config.yaml
attn_scale: 0.193
doc_mask: true
train_tokens: 268600000
max_steps: 4284
MLP neurons of a small language model. Each row is named by its layer, matrix (up: input weights) and neuron, and shows model dimensions 96-191. Each number is 128 + 32 x the weight over its row's rms, rounded and kept within 0 to 255. Numbers have three digits each.
After each neuron's rows, "fires after" lists the tokens most often just before its 100 highest values on Wikipedia text that the model never trained on; "fires on" lists the tokens most often at its 100 highest values on Wikipedia text that the model never trained on.

L6.up214:148095086152109100148130129150099158161070122113085148071080155080101161133154084119083094171124121142203181110140074074146147144142146102216184163133116101092104127144105176140084135068131149138105092173185122113141135100137090168128080100156100138144112103130168126140139200106134068117
fires after: " the", " The", "."
fires on: "y", " was", " It", " team", "s", " club"

L3.up895:062138169168112125170097146115109118131050113121170147091086139097201115160107097121126144107108129087140107143185113103155122131096096110111135148147127140110151133172144124085108127085072158120096171126157130139106117119103117142165103043091146223153124115149111117153069067122114101133
fires after: " a", "c", " c", " C", " un", " A"
fires on: "cc", "li", "co", "-", "lo"

L10.up292:123111147209165092200115159148164152179065133100114117117144145104155171099143186149182133155123130080110198143134162111131099177120172153107145136087114097077090147153138175131099125086047121114134166110129153055168189110084117140170122089173103171149161090143140067079051121125064126113
fires after: " ", "-", "==", "ult", " and"
fires on: "o", "C", " de", "ur", "l", "ter"

L2.up365:131161188092088126130126133135136109137126099145176148105086151069171084170120115140216166054095185107098118157159141125097129144089116099078141114114140086130091116075110119159128157137056128163129158095132135144183175068114173094126142098078157146155092155131173126105085087146093107124
fires after: " a", "ur", " re", "c", " Ca", " Ju"
fires on: "op", "va", "co", "red", "pt", "cc"

L5.up965:154044143113126117116122132141086141149198117125141124093073147114152136078193122145142154105120134102144142194202114093123134145154155126110164115123094106143163155084076042139171159088109148135125165069142111110161114136116099069126108091142193134098191149113120138115114132124094112110
fires after: "\n", " ", "-"
fires on: "-", " |", " ", " The", ":"

L6.up94:156111096138127120187151097169133101091094100155087148134153197128071130080154154130154069103137191127126127151128135108155117097104109051108139145171117032115137120069123074144152133117118155181111211091152140112172145138076131098123160156146112177125122114114168142104096135127065106131
fires after: " ", " was", " he", " do", " years"
fires on: "ne", " a", " Ne", "na"

L2.up997:099082121125171120182120174108106117136123121158133125147131131135146101078119101093152127145117117139170073147132136111128069149192164137133180147048148087080122148150134086161121135103146130138089138109171125121119124137165117110143072126139137143149145132134115152148183080038155157198
fires after: " La", " M", " a", "d", "la"
fires on: "c", "s", "n", "r", "rm", "m"

L3.up56:121157137124139131160125159182096136151131143144069175103125128127121160141140131097108091142170093130131142175129090114147073174157074090099196165132108141084127164095093132127125101071114151190115118151140109065120124051078124118123105080110195215174129050056101127097200142085076113152
fires after: " ", " b", " be", "que"
fires on: "le", "ro", "s", "la", "ne", "hi"

L2.up635:088120066119113142166190158158100110122120187135100147120076151114204126131116162124071221110116145161156131139141153162133142113104150149100150126183116118130119137105099087111150138089158122188118192090173120116121136102116130130132120111119144155138133134079103107135083130070142112134
fires after: "ro", " Ro", " H", " He", "s", " Se"
fires on: "s", "al", "th", "om", "av", "the"

L3.up374:093090116139146160167129115115132160121113110143110121080107138100110129163170081124092185092170152099152122072189159146152153143088141150116129139131063091085145150114121117137099198139125116117137142168196109136148100102138147141193119146076175138139071113112142117188137099075131131147
fires after: " Ro", " Ri", "er", " pro", "ro", "n"
fires on: "b", "ba", "h", "o", "am", "j"

L3.up694:139074091094136164122124106153153083055131152171051096115101166078111144198126152146155148117132142138132119125096109177138106094159121110022140179112121088126064107159131086164138145164169120153140129135147117103162167141142165157077157061161145118105096083154130065129078095142093140127
fires after: "le", " W", " Ra", "re", "vol", " event"
fires on: "a", "u", "o", "il", "di", "i"

L3.up37:090138156134156095115132112106070125122125130117136108140149114151129115126170145103131216101148131114179117154152178125143096142153126160115186126137080101088146127117146142127180170118163191124097084099169109101099203122060188081204157132087163156171133145124185102091152122118123193137
fires after: " as", ",", "d", " in", " La", " As"
fires on: "s", "us", "4", "ri", "b"

L3.up893:149112152139143144143140167130117161112085076106193089123128136160102071152107114090158213090140135091109173180112144117190146113235122081102134187107155135121149145169142147117128154108099088095090168121103203158115141110100167116109085131060173188159145118141151122106121120117106111113
fires after: "-", ".", " re"
fires on: "s", "f", "p", "t", "a", "k"

L2.up300:125094139088198150125172135104063139167153069177117093114087138148129140141122095171118149074165131042115111118136125092142086192110151100132150156182114089134142074151103083127107070137149138103071119177177136079136114145153141054147115041060113129129132137127151097195077172120148127122
fires after: "s", "p", " U", " at", " At"
fires on: "'", "ic", "S", "te"

L2.up246:160081170086141156137147114181123144124136111098129135102093167107168084171161137167146160137143167142055158156068136104065086136144148140065108149146132099105147110087123059189151156131177158136130136087116177112119142136081178133189172124169151184136136105103157076161092178111073101133
fires after: "\n", " at", " won", " in", " In"
fires on: " the", "|"

L2.up957:107141185124211124105100095109117103092104117055194162142125151145088163112128128118153117173077159139109138146161120081143188150153126106125160136097126105147162126135129116138151166108126133160019105140126174172134154129127205108133101152138140117145169161141141131168126110133151129141
fires after: " F", ",", " f", "F", " sign"
fires on: "all", "rom", "ar", "ed", "W", " following"

L2.up172:145098142125138138180082134162179134075171124081087072125107145106137125157169100139173131105103147150119113147136153173134182137160150141074114189087097092127150139132099092121142143042099111102143148106135122051128166152089070071121135115118094145158074198124124133143126117118105097162
fires after: " ", "\n"
fires on: "ro", "•", "-", "ill"

L2.up878:129108137164087152113130145108123124175134089063129098196155173183147179112106104072123125171164190124162102131118162119152090143141137128208165142084070037120095159142127144130113193117154108152089122133193107088131108177103141124139093143151124140147142143137147122172141116094103141144
fires after: " D", " M", " La", "D", "M"
fires on: "n", "en", "on", "an", "ate"

L2.up279:129158120130150132110130116166148049131155132080115198159112138090120159166124128138116160140119153100111182147084067128100158073154143055113085161140118082109123068105188069149119118110145185141090131138120140171216145069139113079095143111049173128119182155158087076145081115125146125105
fires after: "\n", " E", "port", " ", " In", " re"
fires on: "===", "ed", "nd", "elected", "ad"

L2.up455:171133118122118159149079162162121148105183156157104134178175129152095109118138124166159119120117112163138158130141106150124164120130137115152098173093108105161128105100103125160112156091032143164119057165132160098151207136127153064105158175129126089167207124112182140100102098113124123100
fires after: "==", " ", "===", " B", "A"
fires on: "\n", "ed", "ll", "an", "port", "or"

L2.up460:156091164135108131143180149157088151114113126068092105134154144114180186131138211129108159121102155166102115144086127149121094157121151110159102148097133123161177161128128098097138194120124129140083137093147136117163152155117186154168078113106106115121138093078124062142055117072070086148
fires after: "ro", "c", "th", "mo", "ur", "the"
fires on: "al", "s", "l", "ll", "th", "re"

L6.up750:118060098145166115166152171138174154101136122112114150122090155071154161171186136124176097099104123153067183151169145078156143112092103118095147174114132087083173144129126162144099146111119126121099077111179134135146167129099114121180105154125127151170135129149114137130142143137132117199
fires after: " C", " c", "C"
fires on: "li", "ri", "el", "ro", "hi", " Ca"

L8.up587:130117145126194098178110179146138142180148124128105191116086132105067173151106099135121102139183102123136177077138113155153178158207127111122159168131076102121084102099066149154115065115100120133151115103147156095119176128105106096119150084124156140124168169104069156151166110132085072070
fires after: " "
fires on: "o", "us", "le", "l", "ri", "ro"

L3.up177:165101144150114186105134123192106076146098173133097138148113149134112168133102129118101150151114192122126191132062106117086122107095158118140116120144134079116123128093130024089195176148139164096155153112178139138186143140115184162172135126138151123112136076088166058131070128067107145143
fires after: " comp", " Con", " con", "or", " De", " Com"
fires on: "et", "s", "tro", "d", "fin", "g"

L2.up835:067116129200132146143127146128104114096082123096168108164131162111093129124130119124115109106163101033109193124133113109167150136139134122132165173159106130087149142144149095116188166060144191104082144130176159098114133100096168113114062162129147160141155115044106113123132129072122141156
fires after: "d", " moved", "v", "ed", " B", "and"
fires on: " to", "ed", ":", "ing", "ist", "ig"

L2.up141:071111169101109130116091142125179094099098101068121215108063119055128094111187118167144105060172194146111136129135127162194116135172145126071108156073135145108118104167110079118164157123135110110106102031122149112141148125105145051132133111146140133116161111079157128149095115154111115107
fires after: "\n", " of", " to", "'"
fires on: "|", " their", " the", "s", "The"

L2.up277:151125084124153167168081139169146161147134089162110166154050134104076140117166171153106170123143123119190123080094144136186204169119137127083095151151112084091129096108134089143191174106171123166145120141117156124118159094070130122060169105129158156166094164108074141110152082128148160141
fires after: " ", " F", " 1", "B", "e"
fires on: "le", " to", "o", "–", " &"

L3.up976:114168132195154160078088154104085104117201078094101123200063136192117134168133115137105223133142112161150096130149090183170108230156094103140130139185127137129124111161117088129152112110157143171099070163131147142123186132084165119074146104181167133134112107111098135193061119155129084176
fires after: "s", "th", "in", "ha", "W", "wa"
fires on: "re", "ide", "ent", "E", "ce", "ho"

L3.up758:074038093140204163134108141117182116140127151166094184156080139095178121140161143153163146107143123094174131090172193151112122127073133080085128147070133105129100162146110131218136195064087152119148133140198097107161116096151140068110155076095127120152105075158142105119106101157111190144
fires after: " Al", " Ni", "al", " Mi", "l", " Mar"
fires on: "-", "ex", "k", "co", "ca"

L2.up634:131137151146157103182152183107116159118172065102112111152095172144188132092133147175084128112154132111119136111137161119082095117059100128127151115166125141086107118088170052173178149084151122129109092138126155105133162100155137130141088104080144140111144137141202103114147093113111163151
fires after: "th", " the", "==", "rt", "qua", "er"
fires on: "ing", "er", " same", "History", "t"

L6.up442:103089102125132168165101142147187083101119107152107114102113130111163091120147134145122192112100128110093159134130114150132068114137096133112099152103096088134087138175163066147156199105112116133149145026132218141224187048204091082165157076105161149149097174144069119102093116088102153104
fires after: " in", " of", " from", " to", " between", " the"
fires on: " 19", " the", " her", " same", " E", " his"

L10.up657:101141116181130110170098096101121110126093104092160151099144119149129188206173109144170120097105140164113206131084168110119171102143136162081093131152061144054126123148107085166113142150080127161119130189113129136183173134063118107121174145084159173140117122156095166154111162118129110197
fires after: " ", "\n", " c", "q", " C", "s"
fires on: "-", "li", "ri", "ho", "it"

L3.up218:161129140202134156120098115160115100199074179108173130144120151146111185103099143081156138160153082156184156152126107101131123142154114105174156112135113074114101161132153103090199124144129136130141092122132142106117164117155133119170110151147163168132122178065114108136183098090115105110
fires after: " ", " De", "co"
fires on: "man", "n", "er", "g", "on", "en"

L2.up81:141077194109182134136134192191112093134147140074158142156107190086120124158129130184142090067129118173103151113178113145156199135129117062088156122108094150134100147168122127136168157100161096150057128109108093154138153135087135109115099135159133145138156091162131124159145076143119056143
fires after: "P", " F", "F", "B", " f", " O"
fires on: "o", "a", "rom", "ol", "op"

L6.up962:101119110116125067155143118142162144159075107133191165128110144031112156108145121163143114144157198077070139174115126139207125167090144079156147171113067049118140089174137117129181150142124096135070156130142114102220160129103119092143151093168147135163101141145172130160145154106152137137
fires after: " as", " was", " re", " is", " ", " |"
fires on: " a", "co", "ed", "ne", "a", " O"

L8.up420:149090143132118165142077165135173109126135085154143137126101160142148090145113136179169141136131147048145122206161067174111089149156113143083165162170135071195119205157101115171111150104084109154165121112149180084118153104112105138109100093129189130179171115153136090097141115106131097084
fires after: " |", ";", ":", "\n", ".", " "
fires on: "\n", " |", " ", "|", " 0"

L3.up948:120129168093167088155122160133166095099137115067212123096118130156176115155173128092167129081100103093121105080143104163113133084168173109111145134081142108114132088148122117096100108130120157123061138081134187147144119130157119122081161160141167156168159157134136117204108135079162087094
fires after: " ", "s", "-", ".", " \"", " ("
fires on: "ad", "s", "im", "ef", "e"

L6.up651:141121114136147110212131140168096132174124096137094168127041160073112125151115174164178079168131103082117152109069123141201164174136164106109139146168153039117136133069116116108104161104099079181133092113122116097121143123151072132095154039129176136171076164120103117163127169136136063105
fires after: " ", " /", " G"
fires on: "o", "al", "s", " de", " ("

L8.up485:168125125138134116177188099159123164096101120104103099125092185119131124121132136139193140079134132174123110107128144205139170098134153116114112157087123079122094126173145043154157152137149123122123178086134147092110178167027162162067141069089174141138141205098204079087065140121129156070
fires after: " ", " st"
fires on: "en", "y", "re", "-", "n", "z"

L5.up549:177153109126143119115075167129150106147093151145147147082148176087116105135089112173106113135096070085135105134113180207113117171174132128169196121130142115122162144151182137224121083138095114179143122149075102055110147041112118092077101174091183147158135157085084124127103162082105096149
fires after: " |", " ", ")"
fires on: " |", "\n", " ", " (", ":"

L3.up161:179098210163113219142116070156168079099097132108142117094154165159100146151118141165155118081086167078102158138154109122088121118138189107163149125168078082109133100144117124148164139143155137116076105124244162132124125116097167131198072178117125115158088153101138035163116114130160137143
fires after: "vi", "ri", "m", "ne", " Bri", "fin"
fires on: "va", "d", "un", "c", "n", "an"

L3.up416:122149151142070120169121152163140122146126154125168144152093190115085172140128143119155114074144111156134168092082122095080177116198143112103129130084098144112077087154112063094118193049115147107096111178156186129124126140117082087110127176118128154137186141048189128145100153056167172094
fires after: " ", "ic", " part", "ad", "s", "-"
fires on: "ad", "present", "d", "ic", "ip", "ing"

L6.up207:145134152170125146160199145162165092118141103153120126120141109117111121143169078105098108111144108130188092154132110118085124133093099102158111157144120145067098098134136111120160115064137104123112092111193157124162138088149095145133099056139142189125155138160158094128128156089092059083
fires after: " the", " The", " of", " and", " se", " Bo"
fires on: "y", "se", " two", "ven", " three"

L3.up445:142113124133141145147103186103059143103102078117173179112083201143131180207149140213177111126122156117148201150139064119099114179188189130111158147174115100106114172133129138210155167109111071079095155168144166130131130124145113119113099132131095148197175118149164103094117074125091094160
fires after: "U", "G", "O", "E"
fires on: " |", "S", "L", "T", "G", "D"

L3.up322:092101175193167140202161122122135137161116085155101099118066139186165113095192114087098126149163119128091142156089123095130149099173117104180168150113150130092106156185161097159143181119085096151084150143166131108132138073134194119097113122181157177153111073162191133146145121082125135092
fires after: " J", ".", "hi", " La", "'"
fires on: "r", "t", "k", "er"

L3.up214:131154209125100124121101161095088148129116068116165152141101156135146140100163135163128161135155118085117100168094150113137128108123110072094160084128119176070100104101113081118097108095144199138104149149120204103141138141104149145119176136138186184153211132168123123169100079103154173173
fires after: "t", " For", "mp", " in", " In", " Ch"
fires on: "t", "e", "est", "al", "st", "d"

L3.up549:103079195121174149162082157153102106150121100151128155111096141151177094104139116098130178119143187109158156139128131111119126104114114134102151119108124122096113116073124062147152183141142116189142094136149103128134190121145109107154153129182155105125154157156132135171143118116154191125
fires after: " La", " In", " Ho", "A", "ma", " Ma"
fires on: "s", "n", "r"

L2.up838:104107053176098160131124127193146069154060168152116142089078122140179157132130095095129190101071231112159135140126146146156100135160136132162119140106114119088166145142152096158147154140080145190128126111125135131153122077072147136116083122120162162145151107100171108120087095103089102117
fires after: " by", "ra", " Je", "ne", "---|---|---|---|", " Ra"
fires on: "w", ":", "y", "h", "-", "ce"

L2.up894:125106151157166127166155143230174132164065137146144135157126164128130163097099152127165112132127101092146120117132102138150123135149166048139139137100129056102072164140126101191143139074091125194088120149163124126169160133172081092096147131131120129167241104135100110108073112096108116128
fires after: " O", "O", " Mar", " Ta", " D", "A"
fires on: "y", "ri", "ate", "s", "r", "w"

L8.up333:140118150139116133147125171100128113131136086147121053046115157101092176156127145110149168065126183131142114129201159161148114122126133145058151122140055144097132104098106097181152146140077153166122129158162178092147137146136104177206163144082158134141130170086198106100189187110088146139
fires after: "\n", " ", " 2", " 1"
fires on: "|", "-", " |", "•"

L3.up961:083153116135134176128146161197146147114147152114113154121110148160160120148067150108116145084142180168167094158124115195149145103094160133162108129175115079095128115123100095143232184154108106134090153175127165102156169123064130130087147121120130178168161143101138124143123164128088073143
fires after: " E", "e", "|", " B"
fires on: "re", "le", "d", " Bro", "or", "ur"

L10.up17:128070112101139159205168171154103093097117077147091153097142139076102147092060101124110147116101188150082138104112140158174062182107206103144144134142102131181151164176215084133186121074110126157117167100107148115160128096130145136174120115142132145146144117112110094126115184085090198114
fires after: " the", ":", ",", "er", " of", " in"
fires on: " United", "n", " Royal", " 19"

L8.up567:107104103174148118114128160113092134123144094143095125156135184141121170119187144144129151056143124143081077079143090209142128120175148122106172123093095116072122120076112140169122152134127116200113127143192106114170180136124175128117116089125190156124154183115205094095153150111193225106
fires after: "\n", "|", " |"
fires on: "|", " |", " ", "\n", ",", "."

L5.up1017:122157142136121059125117187049096142126166140145130154133116167156185133108148137160170128129119171092105127111159163131079141130083104131154089085086161123158108109144131092175118114095089108174150163127166144081146194141118118136185153141103188139151141167173194164107083120128144169157
fires after: " In", " in", " the", "t", " M"
fires on: "t", "d", " United", "ed"

L5.up287:098098138166118139147163137154165121160046139095153144104148156161115144137143119048092160113146102137166121124202095146146176111140107150153139158201087092039144123110150095116178135076090122107108154130126169131138170139122115130159079088115146210175168148123091109180175121035103114140
fires after: "en", "n", "ge", "al", "co", " "
fires on: "th", "g"

L2.up259:148027115180098139147057175165108105144096082094180088107149136115133192144092148116167156082125178112124126156132125144163145136109157134129159196144068157123122155137117106120100187051104130113098142114107161094088144132122168117207111162106098119183109136069117123144098092135151102174
fires after: " fa", " ex", "da", ")", "pe", "ity"
fires on: " =", "c", "press", ":", "ta", " information"

L5.up28:172075148129105155140136172126190122128106091151171148144104227086098096156144101222215091116119105146080159144129124050121160141101126161128148127119121128110122126116111078166055204140067149120159081132099143158154135114095147136147167167107122175115120139127118104144086110131160083149
fires after: " C", " f", "\n", " se", " c"
fires on: "\n", "ig", "A", "mi", "oc", "it"

L6.up712:169112111166160149142124148176122097186138171112199130122158156113143182135122138085151086127114137151120089139179104103144195173095156086156106128165106080131128132116110104108172160112120156181117115155220171123124138143140185150115121163124097157170168121113158086142146111132109063163
fires after: "y", " E", "le", "ri", " ", "act"
fires on: "n", " An", "er", "ut", " an", "ec"

L5.up820:118128138185191117142081113096131169157058129119148119112088176116142100105177154107127085164095169114087115129138137155096128119143159097156144094160103102128131138117131145141107101162102132147160161144135102131137148124176130108149103108129138111177187193128173116143119217098120094123
fires after: " is", ")", "\n", " was", " a"
fires on: " a", "\n", " an", " is", " was", " species"

L3.up904:129112122108082177113104148147152150116048108069108110123127151113110130174171137121132121128144153106168131142148157129172167157168092096060175134155080106122118166198134144181152113080127152106109154089138131041073152108112206129083066147097211185129151159088099106137149143138073159119
fires after: "s", "ch", ")", "n", "ight", "h"
fires on: " |", "ar", ":", "ze", "a"

L3.up81:173093101140150144122110166131137114175137048126121096129097136174162120171139123105124125170142076135173099162123103107141096080144127138109129155166127088098096119092121141149057170115132124078119083140127149123143097127123159142101135114171162109152192115163141095163112178121134160108
fires after: "\n", " |", "|", " S"
fires on: "\n", " ", " D"

L3.up61:168105193165124135104133147206110134124071115140107182112054128099168150149108169154124171125143123160112120126197084104100097102095159160071128140085134055064141147122139113116119133084133101137105218128131115167166162129101153144136125092125135181151142158119136101135099061091090129068
fires after: " a", " A", " O", "a"
fires on: "ver", "al", "am", "ri", "il", "ul"

L6.up783:179171131130122088162116164179203170127081110134124179158106195129130158151137117164150166138141158119082107102148104116158127092071165114061165157136122048096090135110129074143152108118098121104100204112182157101134137158121188134053156121105126108153136142101138048123038118115078134110
fires after: "l", "re", "il", "le", "s"
fires on: "e", "i", "ar", "ation", "a", "g"

L5.up655:187092166168102090129140166158141120151101132125151159086136168178040164147125079138208120173057151171182152163168113107166152143141103173134150105138109135153156181093042102143129125098135141109090174139134096134098110081129124168084079143185139099145142125125139114161119171128115113139
fires after: "\n", ".", " The", "|", "-"
fires on: "-", ".", "y", " The", " F"

L6.up595:145152125144112125110141149150117125155132098115173099127134136157146151115124107091157158105099148097137179137112152234082147146157117144135183123157073141123148114124138100162190098080123124133090085180115144087163197067150157083093117147070161189127069148049138145110139111108143102177
fires after: "\n", " and"
fires on: "-", ",", ":", " ("

L6.up732:144108091151181160132071116155147172154158108098152116097133120085136152190124070157162131116118171058146184104169136147188147146143175122090119200126087054101142109123120135130129132117150132169153128116161109048151143149128153061120167055087132158123099142096198132158066177177090119080
fires after: " was", " ", " as", " re", " is"
fires on: "s", " ", " to", " a", "pe"

L10.up500:157117149137119119121161129125151139117098051126076123114114133141180141128125209104138171166144152139098094158141159099156172086162117131070109118116100088117113099122150141178115161113151150161076096141173130134196071156106122084154099131091162162120170154169175100136083109109116106196
fires after: "\n", " He", " |", " 2", " 3"
fires on: " was", "|", "\n", " |", "After", "=="

L8.up990:161120130146143130115140156131154101126129091145140157115133177124177169194174113178152155145076136124075158080177082118109123122138143085174131108144120086085107129096094129152106091095150161146140145132131147091169168084152156049133159096065106172150147113126160114074103158125147045137
fires after: "\n", " =", " is", " was"
fires on: "\n", " a", "-", " an"

L2.up256:119109142146088126181094119131098162137107139081073098091135153121106171159155101119122171120134100144155106140099164144194154093162127176154142174142078097084128100106103082174140172099095126081122192120113152072110155144078072140199126170123141176167108138079138121129096133096123126184
fires after: "\n", "d", "b", "e", " D", "g"
fires on: "-", "th", "w", "d", "s", "z"

L3.up864:110143155118141144133157076181089090126109156138145182104112137113145158117130157138095161073162142102133195100140180164130132118106208094098159096127116155141121114180107118097165154131150181139091117113140203161129135104137196136138072144182144115115120088132062079148080086102154147106
fires after: " comp", "vi", "s", "cu", "pen"
fires on: "s", "d", "et", "os", "mb", "equ"

L3.up307:114121115139131171146123089176139118105198141079151142119162147113100177131135130110106160095134149153100149153158136126167096086139123155122151147124044140118111106147154076141177177147122156131119150122092149097150163130055156145146096144116210189144142151107135123163093182081118093061
fires after: " F", "re", "ed", " re", " Re"
fires on: "er", "n", "en", "re", "in", "il"

L2.up990:089113078128127159150118180236171148154103141125133122159100129159131088161114159122114138128119144082132136129135152137173172132200123092150162107134094073115157125101126126169148176076089146170123176120190170158148109090117158133062148098105129126185121161161106170177149092144121150123
fires after: " I", " O", " M", " J", " K"
fires on: "r", "ri", " by", "s", "m", "S"

L2.up103:102111100111076162114126198145165125100103070111124141097126190121173134127119191175172137102157128169166114148143146082163123184121101086122135189091111122124125140123138098137143171110132120145114078139130117131143149160130081091052153110151131168122171071084117159128070093131107073208
fires after: "le", "e", "th", "H", "hy", " Ho"
fires on: "d", ":", "a", "ph"

L3.up1006:116136116109119137158188124142091188082145121165102074147094125149135146134119095150152176092139145104139083090171149189160124136133108130080098165124089108141160160072084097141138151062169090189159179062142137100163102188068111109103139097108131113131135190093161130097102144148119099137
fires after: " ", "s", " h"
fires on: "ide", "day", "ard", " goal", "air", "dy"

L5.up7:179073125168124162165110095137138087189157151120147140162147126155103180129159188089185140117131102110131138152158073140163144077179121109180072169157037094102111119154163102127127111097102101129142135077149124133154150058043114142132113143109126162166079143110162059157122145149068131091
fires after: " ", "li", " on", " Nor", " Port", " Z"
fires on: "g", "pe", " an", "er", "ter"